MLP neurons of a small language model. Each row is named by its layer, matrix (up: input weights) and neuron, and shows model dimensions 16-111. Each number is 128 + 24 x the weight over its row's rms, rounded and kept within 0 to 255.
After each neuron's rows, "fires in" lists the words (lower case) most often at its 100 highest values on Wikipedia text that the model never trained on. A number after a token or word is its count.

L15.up470 [106 107  87 114 170 136 140 125 143 153  76 124 136 148 108  60 126 115 104 153  99 128 101  90 122 110 133 118 126 120 165  98 163 133 150 152 132 125 110 121 109 148 147 146 119 128 113 120  95 144 131 138 169 131  82 151 152 129 150 161 126  75 114 129 164 156 110 107 162 111 131 108 131  98 143 133 153 117 130 116 114 100 144 146 106 133 103 132 114 143  98 122 119 102 109 107]
fires in: "an" 49, "rather" 4

L2.up513 [114 149 151 135 124 143 160 164 152 129 124 109 136 147 131 128 170 133 131 104 121 143 105 165 141  91 107 118 102 127 139 103  94 107 159 121 117 128 108 145 213 131 106 151 135 126 185 102 131  94 138  93 134 117 150 145 142 153 108 150 154  66 113 127 107 106 152 134 151 123 146 125 159 154 135 130 117 113 149 154 106 171 137 178 135 133 147  96 130 142 118  99  48 171 178 128]
fires in: "his" 46, "he" 18, "can" 9, "w" 4, "a" 4

L5.up561 [144 132  79 102 116 159 124 153 148 130 149 202 121 140 142 135 141  74 139 115 144 149 158 132 138 139 141 141 135 125 151 132 149 118 102 134 123 130 156 119 127 166 109 169 156 111 119 129 158 135 118 164 122  72 168 155 111 136 147 175 132 105  84 157 135 133 164 106 190  99  91 100 164 103 131 143 124 110 119 126 117 103 138 123 118 128 126 112 127 170 133 103 152 163 141 123]
fires in: "and" 32, "at" 15, "or" 8, "individual" 4, "according" 4

L10.up176 [136 126  81 125 134 118 190 159 110 171  87 110 131 132 100 143 131  94 121 141 127  98  92  99 119 134 111 157 129 109 148 134  95 114 127 157 101 135 130 161  91 167 101 139 114 157 125 117 120 148 138 159 135 140 154 146 119 107 105 148 157 154 130 178 130 142 140 143 158 156 135 156 120 123 167 136 149  89 135 108 119 143 160 116 115 101 148 124 133  82 106 138 175 161 138 154]
fires in: "at" 52, "an" 37, "by" 8

L2.up274 [ 95 113 148 140 113 192 151 123 178 118 126 139 112 151 125 132 120  95 146 130 188 132 105 139 168 127  90 122 130 158 145 121 102  79 135 117 109 107 180 144 142 136 118 161 128 112 101 112 163 121 180 124 149 128 132 112 118 128 124 152 111 120 113 136 125 121 171 121 141 172 124 169 102 143  97 115 141 140 141 141 126 163 123 139 118 137 157 100 190 171  85 139 142 143 130 186]
fires in: "and" 24, "or" 10, "is" 7, "would" 7, "become" 6, "because" 5

L2.up542 [106 102 152 108 120 135 143 158 162 143 114 132 167 132 145 130 155 116 122 143  86 155 113 111 103  88 145 200  46 133 140 157 114 148 155 140 113 125 122 175 122 132 109 106 129 106 168 132 134  85 127 132 145 119 130 129 128 159 108 100 113 137  73 167 114 134 124 131 128 105 105 166 143 123 169 114  87 106 134 128 137  88 110 166 118 108 123 112 111 159 125 196 117 174 139 157]
fires in: "been" 21, "a" 10, "to" 8, "first" 6, "be" 6

L2.up7 [148 131 142 180 116 142 122 160 142  95  64 127 106 165 176 139 125 103 149 146 119 146 129  97 141 113 124 168  92 105 114 154 108 159 171 130 131 113 192 133 140 126 116 144  97 128 140  99 122 165 154 172  99 126 142 144 148 134  78 103 115 139 115 157  98 139 133 127 118 120 145 122 192  88 144 125  81 127 158 132 139 146 104 140 146 131 105 118 117 108 119 129 121 145 113 124]
fires in: "at" 30, "a" 21, "in" 18, "an" 11, "up" 9, "its" 4

L13.up424 [ 95  85 110 164 134 112 108 100 131 131 141 109 176 146  79 141 159 161 139 150 123 106 167 159  84 157 128  89 169 118 111 114 103 137 121 107 140 112 139 131 175 129 138 107  82 116  99 127 168 131 137  96 144 111 107 115 141 152 144 125 139 160 119 132 121 142 133  83 146 131  89  91 102 115 117 157 104 106 148 156 138 153 135 147  74 164 124 170  99 126 131 152 118 125 117 110]
fires in: "she" 31, "ham" 5, "s" 5, "her" 5, "cyl" 4

L16.up364 [131  87 113 157  74 147 123 106 126  98 144 129 113 110  97  94 136 101 154 144 134 121 112 120 145 103 123 132 162 117 134 149 134 132 134  91 135 106 144 111 166 136  93 121 127 126 116 106 115 117 166  97 128 128  98 126 149 129 120 176 103 151 160  63 115  77 144  97 124 121 168 127 122 138  86 152 143 126 126 176  79 126 159 145 102 138  95 111 127 104 132 166 130 134 146 144]
fires in: "it" 27, "she" 19, "he" 14

L4.up62 [131 128 159 145 155 144 156  89 149 112 140 120 104 148 148 100 113  99 100 143 141 128 133 109 130 102 118 132 101 132 119 109 148 141 122 124 114 144 115 144 151  99 139 118 121  79 127 120 139 109  85 110 142 112 103 115  87  92 132 143 115 139 121 203 171 137 143  97  82 158 156 132 149 135 103 125 115 165 165  99 115 159 156 116  92 132 101 141 151 127 151 133 134 151 112 146]
fires in: "to" 25, "before" 11, "after" 9, "on" 6, "survey" 4, "for" 4

L5.up266 [107 107 111 113 149 139 100 169 134 136 183 151 167 138 124 127 124 163 147  94 149 135 189 129 138 162 134 118 117 182 118 138 158 105 124 125 162 152 169 147 121 114 117 109 147 138 140 101 145 161 143 155 124 133 111 137 109 106 140 167 143 145 114 158 109  59 117 130 113 162 135 152 116 115 110 162 119 105 136  83 125 141 118 152  93 103 135 148 154 135 131 114 157 141 147 115]
fires in: "of" 27, "at" 7, "anthony" 7, "under" 6, "for" 5, "or" 5

L13.up52 [154 101  90 124 103 140 123 159 126 103 103 168 114 120 126  85 192 136 121  92  84 207 155 121 127 113 131 142 128 110 106  74 126 103 135 130 103 121 103 153 124 116 106 121 113 141 158 115 129 136 135 158 122 113 144 137 166 124 112 179 118 112 118 133 104 133 126 111 115 108 107 111 130 193 105 111  70 124 135 116 123 124 120 124 145 116 115 142  86 121 129 126 129 162 100 148]
fires in: "a" 65

L11.up229 [103 129  95 129  83 122 163 135 140 171 100 128 132 163 152 124 141  71 104 162 121  89 135  85  99 111  84  80 143 136 103 107  98  99 116 129  88 151 118 125 103 154  91 109 128 148 106 133 117 159 139  87 128 152 117 137 160 127 150 157 151 144 159 115 116 117  73 131 173 109 144 134 147 107 140 154 125 133 142 150 151 136 106 130 116 140 165  89 171 146  85 133 145 142 104  90]
fires in: "an" 84, "cd" 6